From a checkpoint of a small transformer trained on Wikipedia.
Size: 11 layers, width 256, MLP 704 ReGLU.
Architecture: RMSNorm before each block, tied embeddings.
MLP neurons of a small language model. Each row is named by its layer, matrix (gate and up: input weights; down: output weights) and neuron, and shows model dimensions 0-255. Each number is 500 + 40 x the weight over its row's rms, rounded and kept within 0 to 999. Numbers have three digits each. A neuron's up and down rows have the sign that makes its largest values positive.
Before each neuron's rows, "fires after" lists the tokens most often just before its 100 highest values on Wikipedia text that the model never trained on.

fires after: " C", "C", " N", " J", " B", " M"
L2.gate687:562521494561496473464464511484431505487472526506567582564469510554503496488488474556497515573505511516500504568512427468559496439480486496561470418519527500558482510511469476460498539535447494551466504492538562550487459527519430573477484454447449447451463535468481529428558507416493552586534475425534460502493479549407489494536456478489487478525493513476533555500500448489519503562422454530508572528495478482463468509598452481545448516459559503465442507580406535511477545485527474500492542496487491542426498506472443545416432442542558474494481479441504533524451489463542499520524538468571538477431563494440494444450490450459549484544458488518522422515493562434440470445472515492548498499496512527494510494465517555506431501451476520485501499479378482484495504507529487
L2.up687:529440483492491515493485503558416552445518578474486468547506496485489485512540505531524505396533487450533539554463496455523540428491457512499453502509441500491514471482505520502529507490507447539504601525500555575436507534396449472619470524522519524534534455478444517519556477507444528560512537560502551503514509447418448487458407467602489533508441482541530440555388493531487581575511504567505521496451483493501429519514441475485488513503484495471501485540467505475538557479566471536472479531509473537436556560501542506572497584455527442533530552466479456509561498525540482466516470537453458535487556460503524446529489437483451471490503469515514509483501495524495411539532493555475485445513499518525565425449504509482459417546509447558516497473462464517511468460450495
L2.down687:492504557471540467466484443501587471514513506515489529497492485478484539449483473549513476539436541450452443504563444556464461506577503510502544433420494527518488515516541470491581478489499513542430483469519433528503479508617558481475407457449551432453520524471449533535456586495578468559503461425488550463461517504597514466515485499415468504570507512470450519436515492479548465490451522509494477538470498402512552536527537486471440526444546570487467525532493476428441435487449458533469521501500526494453448504382529515433476437577513470508519450520512486537501520502508500600505495428516559478488485529517486513416500612439550494535440524481534497469445533536504480454488489536491526516503520479534452533524512482508487528469474520474532499471449474524464489515502459

fires after: "u", " C", "il", " M", "b", "at"
L6.gate255:503469502482507508492459524503526507510431450494469579514536469429428486475468541534507496503503464486576561583449437466515469469521495415524505482551506558511543492573505433446519601494552474509473452509507531511486549496475510470440483459500435541509489496469420503537519510470587487505585456469527493542522469553471459517521540480516496492591549530477461558477561484573506502538492534498514574540554449423460425462470533566499521474491562534500558457478466483513471521556542465484511516462438478468528479430536551499498462452506531468446510505505558513596571484432585522523501476452487430396492494522480505487556513496444487468465516513498478512445515497576461453490404500544532509460492552583441431483505484526460536513517544495487492468541433451478484422468530499
L6.up255:427500521539445416482516470524490570465493494480439443531515419534445542448542513552464470519531521564436463487440431506553456447502508495554571497445485530513477475466484536507470574507484480449453452435465510506474513499512426545520482469485512475530480470444527456516459520551522514562452538476488530499451450503541535480542447441515476522511494477485547491505436473407459524528542553515521543529555540471498502505482388542474560477562554459511491498517499450505616517512547443510449574495511427531492576506510430524460546566482531465509554454465476545487515540543526543457494531526588487502514449482450553518533570440478496559478531483515517428503486473513532454446522481503510426531431481502541481457490499498605475509561437496534525545501555404508491494535499538
L6.down255:598602469432550518479472517535525450505573496514506531420570475448536439474542456510454490484501474447524455523439459480481518452482501489472474463461518561490464513511488565573534558492549504460580475489513440504459589480494540473548466479515496535525520552461504522460585539492468483485504463507491535444474524539501446493538529451517510508476524479489501505509510520470467504430495480490585447515545549546515426459540475445504550422532506504511558511471538430550572460521534476509543452485519517573488500493470455446491525520477471488443502525553522546558478422426478531553427604431500525512438509532463447550535527583478498474548498501508463531509489408516542519512503450466495553536476471445489445531424603494411484478530464486503476474540442497509529575494501489

fires after: "an", "ar", "m", "er", "n"
L6.gate113:447495490506498462500420481454470426480524548485438468461502469536560530502475535524458471465424474424527500459517469498536489530543452527419481520463483478550567509475498545487489520500486605514581442477522532538498506494532554433445505511558497428538427522560520489516579419417484515496613483531531499452508454429470511524566535472509495494468445484431496459538502513559530497500567557534516482543393528520518513509500552478496497478589515466501484474539476491482523485530490501533467540520519444523464489523481529472550440547505503493430516446499556461522469409457523521542522523441524468517448562486526463517462507476575475426600484424469586461491548522525542444406502559450422515521523508522492513515501491488466507472521503446546532540450490515464552468523545510
L6.up113:513457492559574587518502478475508474519535427467467547530483528450554531557522488513514525479458463510386483441554557482470536552506518507569433527553540526571519480465484478516516510432509574505566435526473490474465488503541545473455495520489477523508446563485505466533462402550450526499509585507488437464475449488474455495499499533439460537509453539444481465410405467558491415489502440446499463513505566539511500516518501522471464503494459484576481476551557436428454534435561493533459481562485473494495534523406514478538504540501507504454575468523500523541521504476526512524564472465483423489479526442523547445572501492574485480495524469547558501524469470441549502509456553521447465500529496505481497565509512507511426456499533396452496514494523435496455450489558499
L6.down113:457525502545510446504492566517550524500467498520515512465416444557491488480465491563476502553454421500531515569556493504531463513491495477529567469530487428487479440500496526458527526467530471568447502514474504458544528484538474486523493583414503446494460427472507522543424481530561508573448525399507461473564527561503492510461480499479537486422533432540552467542561483479500516540458474509520492545504504550488480494519476375501473529482487450495542502471490476523491436464548538417564547501493500522493433424422503563493546555510505441539549557442509511513450520596467452531512521527509488441539517526512463538446477485533479426524454540496472530479476568400451523474443482571519545519512557449461496459461550518525500512473497440426467539515494557576527526517446479

fires after: "c", "ly", " g", "l", "T", " t"
L7.gate512:536547476446566507453524491513549495466508483558483499488564536544439469464509463444560508518479504508454494549503524563563552482456400511534498556518503450564471455494514482459506533431525465506549494461555481536469447564505507552450534499569480520508452537543495502541541450514504454518523512515484430474518467460504504504461420499445548503493536514449535531493515490498555481450485452581489502445520560566548534493481515527455549470476504472489497479520553482475544531535545508463477447523523597466458511561505517409467476511533546526484478439443501491504554494470547495568446543489561497456479489625530499542525425448422445535492462452525506556493456513437383474545545414479500594531530530509453450464502473579475512514522490449532488447505503514562452491417495457
L7.up512:571585452491539512555474521508493466541433478463525498479477561436441422548547494549514508516469443430484486512531521497506503484514478479447462448447422502529534496461590539470565500515519553436464470476538444454488492518535540461500504519514508412497497497591527525524594420494516492529504554510512454577488544503482465505502511468476452528545512498488509540523511498471518477529541484474488454464444586457422531483488556456424491496480494448489474537551522522455513511504455428542445492506403512431505527434494540516523542491433582524523471449456536552536544489586496519523561525438523517510476449528546486474484539502515512542442513495597494507469487529602460498515477519500499469411485520504462482562474532517479489569491449461552527510548494537556433498392567492
L7.down512:455547532532427509493478458482431565497508489464530533536557515488533582498442468491496444476547423521460494462543556559454462503491446512501567514458481523538524510493528448524529514428404462508531463547522463537449452515507510524571468400546525581447557497510538516504542579468511470520481496434498556482459497494531540447540435490524505442482385558476554523546479512501508444506526437500526489520478563449489466565560507504458573570484549502480536500542468504529507483481481494474471485531527481475489440531413557527486499498530435518495514500515550476463480469580539427475481515475513530503513480471493400463529478527492451501516482545587486505488548480448495530437508463468479560518421517487464503483571478464497498499577461542452487468487490407418571485406529473

fires after: "l", "c", "g", " pl", "ol", "r"
L8.gate609:484537441569554528549442496496546454529467505485566486528558495440524566521574571511530520576489510464572496476533518401542526484525478522480515446463477415480536505558481466434545473481522548450546528522506528484438548461507555507534562576528448525481498489442427418477549441504514454502499541482418508562428540529525459568486465466489466504538527444504504515438394466568497537515504495552488502498589555512449491418472523520475533524507514430475452474498549484514498471471487461490543403490511610528490489531507514535482524485517438491481429533494476497418449582463562480449482538524471482498450500531573479566514480487469465521518517519548505532487572515499414446449531531497501538491489438498493558497531473514518479499456499478459509500475500534487471498497587543
L8.up609:544524472544528478504441544516463536510430594513533535516566535518474516564489530501489509505446475519539513526422562494583518509525498515470512488519545504443567512476486524472451562545487471546532500505473551471490477460529499455478504453509563469468523483477521494492565499548507528412546495538494500465484493519534514510520526498474521470454477517517501537473515463482480525472453551497452545418451547458485540448486591459537544454477553467533481466436587562476463511441453506452484464472504441451477527503457558555478584494486437495532410517472573548488502518593443523467497507532444450505541432388536505497444441461471500425519512440536559454493587477546462617508500520435464512517514540440576494479529474547443543523531509499538449501485534527434451485441535464
L8.down609:555532528469486460469501570496541525502502436450440531506496559633501510464461514519461497497459457515463539475453508564439448537427521546382534529440528565471490556473577395481437490530513519486463434535464448521507490522537485514472529414460539460565502551480501573544435519556484518490569428510519454475517467535434542538571442514466440518515414506524534487481496497560476532468502446540486515505487518520529467498607558447457539493514479497431489441516461502530524442512506537456482499493468470484499460493510554456502566531502575547465462486461502480483489537455546462483489503510532505558449502503419465467537484553563473531513537438479498533520471499429467456524499538553452473515476462535501525515483527451474516423486505449422456471472472497462497498481411472

fires after: " C", " S", " s", "t", " W", " l"
L2.gate192:538586497477581479467450468488470498544491519447444442495445504491549527492475544489510470517505508546464482566489544443519476507404404502539509526489433570521518519547459506539448434397514495540476485520535517418487538503440540495447479542464540528458495443505512561484471483399481423508538552543461515484497558497462485506482534486505457520573483452485502478488488506467513571482493472540490456501458511499472524519512508474538519524529491444518517407489437492442527413523551483495502532487529525389483471496464543555518495470539576509477468528595519499556506560566536457527432575521517578468514490459503542404546522527511505462481575545437452512481476528577482506523563531448594443462506459464524463468501488490455522567543546523516437491562512518536499491488467512
L2.up192:583455467507510491375469566518512535453431457560488420584473513408474506499482505434543505471626531498473595517465519400482539542505544470532515448493518535499538488518491502531486484523547444504501608501449555516456543484483519477482481532544514505484515447486485551527510499538532484461532522448489456542443441441485446472506537476535480460558491555489438545555573529466487446471494482474523450520531485512410476497494542540508531464594522534475459507528527465543511495445488476493532501462514478482452507509496476521489467541517499443528510433448546463526540514450510525435531468511492495462443533463548484514580489462462493504502442502519502445532483468435512510502498538484485520458501549533558418554517441543377477456488538457413480513471511575478530490509542431
L2.down192:549510484458472536526484432513504474498635536470527455454514517496460476467438526493430551475520469438537499528419559392506508452475439478374438476488527572491497521448530436498463470513495505561504524450511491496522437489482471526487531439458488439486529504586455522457521555466521471464483508506528494451565464487493396471451454498562473478507572500464497572441499443440464525522486519501519497494432532437462477569536578439518462402478491477502438417488494452495523500586481469482463454499500505423435462486477483518552498490486483505544486494507460570475493506494534458450512501510514467520526473520537506491487499457542552523437487519512476530497488467503485550472548512493556458567470522445473457515508575463513510510530532409540486521504527399489531491403476479

fires after: "===", "c", "==", " |\n", "ell", "'"
L2.gate473:539507523526511455496435580461491452557506512497484570520486539560414513544540455526525479496437462516483495500449459512551446522402535481495472484498505478552571503469471487463526526466553503555473439581534397476455446492511533576489472475551541507452534439442386477475483528470478514507506493474537509466447477492446438489474413477529502464561500480511479493554494469502470420464479525468503500515491466432501547570470550505489580542489480531502445466509518555487504468469532452538520537476479472504545563510523525513547531496571486466445520533490484472489530559476513476484538497358639496479448522541513495518456487458427504395432451498488480497486504498516464482528522423491479498511477516450508532511532504538491560475429493490495460483523419526469402562486538489
L2.up473:513451466529551508499484511471471519582517466495448526429459502555537496441532440533512548471454438515510578512504445599500484551438501555507466543542525486455539480416550528546457547525595547496525481539468477415508485490514481504489499521554614443543554542585505451538493513475511530526537442430455506525529506541558446476475447475519509428581539413479491499476531531521519581490486543491486459420496527517526490531442505463541559563505525466495485512529555452501474451466488526532476475495502508465561476470515479519468561474484445486515522503486554560546545473478453458453510506462592541484472515554452508540505557512473471402508500522501512442570518443497510485535501525489498556558529497551505539539571523450457552490492527456479504492521579452409421518463507497
L2.down473:515501480526484496514509554438469589504500491488473484506453433486447481558536516477503560445546502546516517502517493535503489488520475471475438519523397486526511497514469553507505521592446560465491554437538483551458485521401396485501514573534468506491440519455469527498556485526507455508450578456526473473532494454512517510578533440503422523502538506505527532505477497553462548518505450527497519545414397497494454480455450533600477473541477439515547482593501537488458437506578454474539488484527554462462531495519484485495428488425516499565524524477402490462490463471570536492524498566444462549527534556514547506449573498578501562470501512515451513489460509425465523547457513492559479515467468524520517516467538501423406436538500480500533505537527480505481560562523483

fires after: "\n\n", " P", "0", " D", "ar"
L6.gate437:489526483533499515420461599501457489544518493521511501501445417513459623532551552502499554488514549461528515550545516507539537476500478503516440507469590552485451509529485448524528484470563454582471468476471438500487512551558493462465455529446518508443562499514555510533493520547504564462472496486543476472532425514503461542549447538505510500477536503459474505483488499525459426488528507464555491547515496504403475448480520537462552491434537525555508566530501508467565530547533495474523467540445519490530395541469484471475549499511433463508496498413586481477500578413530460533550502448553547542483498459522453563483473549531524486541497537484465562525459477521566445478463531445571461482478486591487516450480500537420492520510542443489535497447492499466544483402433516
L6.up437:455490583482446474438455532544496476533504478525483443506538425540449506446487527482552404451506565524503511528492452502481465485534482422520481465551536464528486500470534473463586475514554485580424513481500492482502453550544501533487487488495578535511495551493504542467488520478605481460546535477472490406464451571532484548494476485602511497456500538419520460557511464487437438504491455470504455532509494512484557518533536529471480518492542469481475489505424494545558545514493476501493583468496546551497495517496572517443466476510452517496531564498497438454479582529557528570508473472508561579463540461509425582484510574488529500455500520462497545557475456527588547424514526524416459518441436537512474534513495548500534467517530501424506519519519449494583547495545464
L6.down437:528527450448486434527522525530489491456542550537565537509480504447529538491487538516465478419482556522499560512478514474583473481536543425497514529516513497473447491514510452468379497455477579479456462532450554491500475534471474457499495516562490563480576510464495536533489561500466507541481577496544521483486545472421436438430435513495534512543516512507536545500562466552514480551500500489475476489501536527485585479457480539518536451488552542528497586521558495530558471454503510519551570553531510503575471447457434495477496588549507485458481530461460523573522573512573496461521424438562423533534569528536502491522520492461513474485542496468443513506519523580521560446482491511434530506475481516564483538477487544450502513537571535454500474402553509443457519418479539

fires after: "==", "-", " (", " \"", "\n\n", "==="
L2.gate667:470415441432546426441478517499487518510607466564463524522461475511553506558478546532546504482472457551461482455543513540508442532442480538551472519570483492515454476477443487518502519476537462504576475543489485486553557523387465529441499475517487557516511464554483531492468513516524489441484509453468486469483530489501611539503450507514485499555448522465441483511510495459520498550489506333488497532453435409493524465455494452527467462424506474539462488547533527516525560471505542470529498511499477507506494544474522442476504467605488451542469494452465596515545426478505528456518514450557560461495499548515525477423506491525451506548438462523518499485469521496489504483539491544465515521485450448542482514620489453448554523510478505564517471527540514527492499465590548
L2.up667:498439553516493500493512544417493509535496511444437466488531491507588478490506467522447522499488416497505472607567546515475508506518545539638493460505537437465481498440507558521465567509564557440524479510554499554524517550540494531546546524543474460499501531431532512566502476533433456496482502476504479503443616422458551471527461561444476549568552529492512524484546481545539486460513508554539494468507482522509551432546488483461470522535444487488503533503529404436574542510456473522465518530572441427584506494501482462492526550554490528586502483521481483505541468457477585489467528455514477470523440536550490504505451433497385516538535574570488428509528492539511477511452501586491508512493524510519512454541517484471549541512485467528476469488546531487484511493505519
L2.down667:512531536438502553521451478525483479548496483529547446474492564522459531485503520562480566441528540494529496512510553490482495500487466509429547615510482465404481517454479478474506517533485493498491494503506447488574497473391465479517490551527525461493485501431501393540567482543532540536486517567565501484471591449429479479492484453534557539458520528473492387496492541496453550538530456487477587453477488491511460422528529503473503492497471432459485528447548475485490502513508522549536477500493554498446421471542469540535460480479471468482500561467521476443484449523524470507489446466477505551443533540582467483475544438521481478564497488441559469528482583449405412547490512439501509437512475528499479436421488481429499499482449457502519459488432473510464473594497554

fires after: "nd", "ber", "ow", " K", "v", "g"
L2.gate377:459450511512487536523547439489446434508539510508466434528488522482501454542482470496497523447502464472349472436521457530502505405558563546544519500480426512573538463482484521519509591512499567520566503544520426524503506537459547471526500519437497493512584467517530555446543565526504499495492458525537518468517561477489503493468498464562490518501466516445522519447449468506450510513492567577558428476528551438539620497454496496523538514493490546515498497538528484502549525551506522500515477507465513570506488541438519480440473486448486500588509505488523499536436511536495543480499466493487515462475471574509521566482534475488542476539431414545507600491529453476451502436501504504528450550518526606459523550490587535514512545546464509507527555566543582492487512580497490
L2.up377:592415552499585522560493478509467494547423442578531507524528480496458482475500499522490514538480435460489522479481472559421479535588506491572481461455489514470535456528474480492556474518536497542563494445544452514506389466522509456515542516569513549446581384468479516483451528512493576483510501468479538545530514484531494501489483452583501513484461467470473514520445499525492522499511515536461470463511477455598518476495433564508562469520540544537475489502587496573485537502555501462510531531530453562487526568481548476451439541557443508541471521503570468406451450496513481506525454495514427477509533481407485451526538416528567459484544543482455535453552472511474570515488543469489506478508495493483560499520445514503554433501484518495507460545550508488544530434465476
L2.down377:456554510491515489507512449503538509519448532451510535562556470476489467526520457510495489474512488471453545530527533529523557550522542531523532465551486493440557538482530548500503542556491472459503461495499547487541392578534467448478445463536461489503476496471526432540500461417516480559455535545532475466502576501449525504417504493478496520449598479508524475531521560495487432444597536460501492532545513455481469506459359499519489455534508443483506441491491488445505495494533436486499455533460552543547453509480524527556557540517514464491557479468466528579477511445568583465504550520515562531511455533525474545531570474524462444463508399428496427463488533476453516504547501517486497435494557549546501406505538453527476559499542578456509514588534469486469474534452520

fires after: "n", "on", "m", " T", "t", "v"
L6.gate383:523545517401545459544479559522507479480438489577524474465508489461509455513472495458440474481495462446461499472530483506514462422510388455463505451508526537479438542531512511544426514496586494510457545521514509500493507464525414488477458480512529439502480553519527558537505509535478497511579488472455474472516503468440478600575549537402536548540499466469500475565571513552554532494456464466536510491521500540472586513457510507492464462486550573549533572473392466533472465546563465550542397508542455461554447490528537511467497494494512445494526561474526454589508489487491514491522497559534524518524472497487503522455509475494444510539492452507596448532464533509566460517509510542550517596527476552540537500514454498583447457536427510508505483440536532510556492507495480
L6.up383:510467532487509518444494548456485481480541497428496549479570439452544457503499495425468587483492478473479480488490527557473491453433521543512545450518529548478558485506511467563455508537489547425527450512548550496490466561469491502444501527458460525553524471523480595408431491486457519551518546467424559512552453525492491469566494575455483478441491515456489454498486479473471528564503477478513540481540505466529559479520555493509499505491431500501588559466458505498482538461461481528515450522517434490461381413530557468441420556482432494443467558464491529504516495462452531534578549482482487476549527509458488488578497475485459549546483478507504559505469499523533520608529557529408521442517499533512524503453466487599481430461467501472528457499471499508553453481437474
L6.down383:510516509484510534487508509554519463473493501493469502538463470441487532470492448415499464582460548471528440510508604520462561535445523454494557471507466566508526559468581507517494540552532490487462461485491451491433409522487499471522481528503424460426530512476567534464469538546494501506478488505549494511529489513530459546504497520602467513483552512560462592501511416533484511557533418547518584527466493528491558509494448505433465430552559517466494530561389442513568448446506516403491526418487530525524436505577492476413523430507528519536509520483509467510542426461485482450507487553451481472519492508443537489469491481519470467561449508515517465531507495433460529534522586571535487553536405445511493543499522492509532483484475512450507445476529516556505548512496507

fires after: "ew", " pro", "o", "er", " of", "r"
L2.gate452:438468473450547515548493528523527475465558500526504492567546542448523473450489553520519467477454454437519461539412552462570456507579539595546505518456469528467493472457465451472542448551576523511507484509529533523549540471447512520495443489421552561467515478504523513526583502492522498482548531480436470517520478526547567522505593482490530470498505451487505487514400551576518532511567562481535551596494498491470536480442518516423445546534463507509529452510422475481479596462504507534517536467509474506454486511531475519461525507553535534424513507521500481490505454498538445489525516490591513520519549470486528429543486467531430513537499550494425523536471472498554445478480475540467539428541552523500468435476476571532537517573509526483490540519503453384448496520501421
L2.up452:528530512543570506491501537522540536549496540482502463521592531442536462442561507545511436544507491523513554505457502477476434535492548521481470598533467489480466560497459535453469508508527507477446490534423495531434515394482533521508478524508429477432518563507571507520471501506558507423520579462491513499532540482501558469555498501516515475505467497543565451520497434533451529475502521491533407560479433463587532410465522522503467480564524508487513493581436464511599567441473524526555497504454459556497490496465570494475470524541494506494488396541485517513442444505555437454477609531565506434429447548477520445461576472530424499539519464503446572544462517540504518490502453508471530537458527514526481557525503504465535492502460529516533530478502505457478507494535497
L2.down452:458474425540520479556458529563576450477520429524531527460480441512459482543503562504535447436503463468546446516477515514519500489527488464447495505500478474537609435484477544529469505353491447498461527519530508504508482448473532426466385509451456488470457553520454509555466531447440511454517512510524476548537489515506509466470480437512509500545547502488476529474534518549536504487480470494510467533465495383530478512516524505461548551483506586442490448468477473588488499466467545468445568555564541456546521485492532504497562496495457449444580484516470541464500442534499546470483509476437545549500484481511524450504476502487466460494466513508442433472466532440503488445622510512492514527522583519513515515506409393504516483489496480438465505538493526463439576542517518

fires after: "t", " s", "as", "ol", "el", "n"
L6.gate523:493474423472468486512478478483448531559464559483463501466505520562506494468655491491496531516548542467616527482543567415507486477537543555529474469495463480431525535501572582444499443477519530492545458480492488502445542520506624501525470572492489494466492498521457574482447550538501462471554450516541504558523417463537517513507471506448481456505533506503496592483448516515519552500543513522465487535471502451473475549467526503461544472537537553503426504484470451532491464539550516468521586461489434488432531522508486432472483464492479484598483487483437561536534521557485413514461498410512437498550447559491444438493541532517551490472533553452510499528517478516454519523488500518514453554498469516505475464495443504521548533522505553441559526498468560504436457524551497
L6.up523:563476480459442515472503497462519492525466564531504474462488566540478512460596510479553454547504504539530514583448541383553503505438443513449513435468515479473514488444520485484516528508406418389469570481504508490511554463469436533490502487481533520454474527505459562426523483477491483538507597485524436571457506459510536527513411512494520463481508529547544454523470446465413453558491462572462516470494457462526569544527559511480565468508615521465524457496443526536516515533466515494553468447494453498484529523459476564483498624456512453499531529473506506514505521499475490517515492511492430499433484494456504484568523541522497521505494489529529496495518461449529437451482435510441563515510495500509488501492476557481532514551501519545452630490552470490527479574495470
L6.down523:554453472505506482494534434508477505527555452548471480468509554516500536452447453537546513452563546469504508514544542485487570417508511503505488554538508557536419515570507502475473430571573560495573465573583554412592499425495530503565448497476568483484572486483538493467449499505489460493466467522503486521514495503512550502479488505474458458487546576463494489437565496470560525519485482473509519465407478493428542533490570455470429526521524547421492487510457519531540475445482459445525504445622470515476511513471467479482491502473502393550556559478491500516454513452467442557468498449518442458487555516499517478534446422532487445551434506506498468509465513456497504484512478537462492478433434452548515443459491499496468502512426549510463456516512515470442506526464446

fires after: " ", "'", " (", "re", "-", "un"
L2.gate315:436448474514502488429391594504450481566529501553475463512464516464563525550506524461508512530533483496507528403505482507477477556480508434545503517485455477439555482475603497567502456466440517487524474533470483456496476523483481515485475478453516513529477523496575573525452476522447495497473449498516491461452519489585504519536482574429460437458491526529602516469489532473535530530556540484469531518501482453514524537487446514542526508508448450514615507550562487563459533473545578542491450526515550483524543437498535456518517515536472560495502529499509496526489532508546500506491460479507564457530424542546595486390467480413504478476417546507494509536514501544490572460484544418506607497487471495498523514474531534480543571516462552584541563519467471504480497509522506
L2.up315:549472445476583485538448529488560482510517504493544482489444497418542464542548459564452555510487514524532540569452462519479475527450473515480438512556521557488550482496485497483455465523539455491482505421515442449561555475474507496483543477495503518477497504561515519501458515400441510460406554484490526488477491494558525495549518492496548477501515585437444453481420546517514500455560459417444567508569475530504528530542486368488466526599447457579587506492555477510458519490488466566460482469455439499539499528450549475538507504491509545522483480484518461557467513540609493542488592488439500482458516609504495546462465463507507485497537478554531460513498516570508487517550490506496471565495515497515510504473449524479507525431508489514526517554531522572580506545545477
L2.down315:516502476538571499465534514503484461423481493521525538472492482520469550542478477478535578544479521501448479555613533540536470436479546460478510592467482452507432497498445578501438503494493543457555501526503559443506507473454487512476478536561466477590473504526551475493590460612526488491497474500504513469445449489491494447494516502546475558470495528521525520531531517460550548481471483523485463438435497491590517469485546525502553432492470529484514568462409468524486521481538544550474506576535509495432515469489505496448498491539473525532441508492508520469518454425452471477495501403563471519490583404506528536563580559507512555462469537481448501485456539451483491498442541577400436548521499508527482505456493518509508454531512455498461465519460446439447504589456508

fires after: "ur", "ar", "id", " D", "and", " w"
L2.gate613:512434487603524493501446475516449463526452552486534470456474472519498493452576569497506547487406491422586512492523496514501470405442625480496541518507473501535502507497555492569558470469490587474471454412551533461541419534489482449494523475565495568480489553466479544497557509470493528553526503508488516509536495466590479445581496501489505552456502536482482523473520522482467510543437516532581514511448553556491483469478539513490536593457561541495558452509398591553469548565491544507533454402480479519512520451463507512427541486491500481478534470539518495497523465493526490527501407508491484508480496482511469507558563469452577512521518469513509570542474556530506425472535523516526572536456529510458491506498538484499484559477537459448464524499506497537456521479493545
L2.up613:467482481522455501548531500629513559522495573513518457499444505513466570467521581477540487538462478481501500511527454480436441473536513482514442501488480487526510553514548487476574446493484496487497496532549473536430497428405511552561489495506535559624474551511529562457516476481472467513545533527551490419516509488511510432528561466448549485545483476554501519548479513509473534465478526509466525554444484417445498497476478529568511556510506506449541499549475506543467506522425560596530511441531549535494526502559525488512470482530495450426552529518495494598530574471557559568467525472490515511558473532454467487403513497423507523463461495481450491516524524537478491416554550482471488514505481558475567576506474509559443526464524486537471543442451544527444516501479558
L2.down613:540457597481438508501453557425531515455529507563494443501610515475532455395505548462431500482494526486455530525479510484511435460524510478508509542532490453448597445490531505506374477442428420527443511434525497471559496529517471471550467521552483485441447542533499492554501534533451473494494493477500495471527449479520550510561517539521474527543547592479474510489494479513500486493477540514487468465494514498421518523529457441538490523519518514485535573465542471525500453484450505484489400515450500473486470457465456472510489441509497482500480498514590503474523467479470474487512506522516428544594528481527431527553530516437541572460567510461410511483463451473557575564496464501492453468487490511490468506462459429450527593518416460485461504502544448507497483414499489

fires after: "am", "y", "r", "ig", " c"
L2.gate537:513559515479503537551499512533518488494487466472469512511480435507567476542480543442504494427484523449418556498467405487546412411600435449533474530549489578520461473523466506506523467404475522497507466567504477521516503462522523491406532438425497498462560520492515492482561491460458504555458467510480456441466479537528510492495488537481522555460520449501503447468547555558443488466532505516469515595448535481483466438546518486493512448530539514425508379552515481516458491526504482446531493389494448461499552506597548495532539498492516542492525573514459469480532464545578506511475514539497485465500525536488513562488464495449445546516530506448553433503543484547510530496500518515519477577490469478451535561570407485557530532473508520452544516483546497485472516441446533
L2.up537:502545564421397544513530505471467529504542507484511497537453459462568436484463497476519514512544526467472539505505497477496568451490434445486535565518503509537498469464471533535524541553566513488523524526527525527477528482511564506453542438522480515478505416442521507444532426430443543521534460507557517530417461562571528488531557495498510485435450464508489554517558468439418501467507496485456512563562495481463479420552528491524552509504533501491560462543403432495559445559476376517461496538545446486470548495517493509533422446537520495465547463516460538537525411520508516581481528506500524490489492492504537600533554466478528530488413560477511493412574514485431509539462498560533515487492491508499523494456434527446525516547513560486482481474497489538497504545544541
L2.down537:489543488506556532575512450587491491499546485529489475517484535479482485526533473469450527419531424545536544482516459496464506578496457438532469479566499542445458442532478436529510437374467487428511481473520488498574506547541455492452495503541446470504542476508478498567486475400446477498499440426527486483535522512431483509517485513488485488482547468498583578454527429473489558537476457491518503443463560459510498471587504487499469527497531558437511483530508543511496533462522527475515415564512487469474551513485490532506510518511474476535421541478494511495513478515440516531459512440520601496577489408491451465508540507520513383532535497467430426466470495500495516529439503482467521522507523468494464508495515563529457500557534560498585581502457537566407453523485474

fires after: "f", "t", " ", "r", "o", "er"
L2.gate167:491537511492515444494571569535478502516555464549542467518556517506493478517468563532527457467485503487538463470551551473481513472534545517515562499521501454477416420503510505505551527457590476495483492502494481476544453472559545497479532483507444525474457588444552483502570454509515523503504481523485466528485510516493495547521446528522430516491544578534505440534481436517510565435471537562467575471452512412464443528483512463523374521471625503554477499514491459499499462519491533525503533545492467493459421506473577538489543552546539500495473469442565411584448502519521551432555483541478437531483489558498472487400513491498463498546447518482472538543491471518510411530443515466463562461465451600549513479511514534527522519468540545450474446545466480526469561487519521
L2.up167:488460414520486499528484559456471521474591482445491483505529467492521460495510550487480524526533496434495456520524516525483465471493500493483478483553529496521537454418462458445480486477512438534531496526511503547493492486511464483519506503442515512520582488477497535526547487596426499492511543441511423506452485521508473484474483466521484566493491528474455460494460459522507525555528472506481504461547502494628534478392464542478463512482521459523490521554533488511492481403488516473503512455493507531497509613474511571514393612568520459491492477540545494442397458470524487483488445498551587557441478433520489428481525491560464533505494474592488424496509551586484441500504450497446566453501514543515460523488451485544563409503542512391528512491426458467523489505498474
L2.down167:523527473436551495524500552457476564519486464556474504477478490438447485460473504500549506512508454572493547475512483487456477478494541516487441505586502473504494469509519469500523488446482444481465526451510500482552487474419523557547574487536490520548579568454506405467463549482561528428456584627605584507471492489533491526535525506510449387435542467477537489392437496513449546518461446526461498556529468528475447524493472509512498571478442447493500457559511496555555508471447506534456515512471487473498452463515473507496477483504437440504534431483543479519531501536527460526501514492411477479476450569449552450493490489485556469510488507602539463546559421521478495491499475476518577526521513522517540513540501464515519457498516477468413490476430498556431502501503535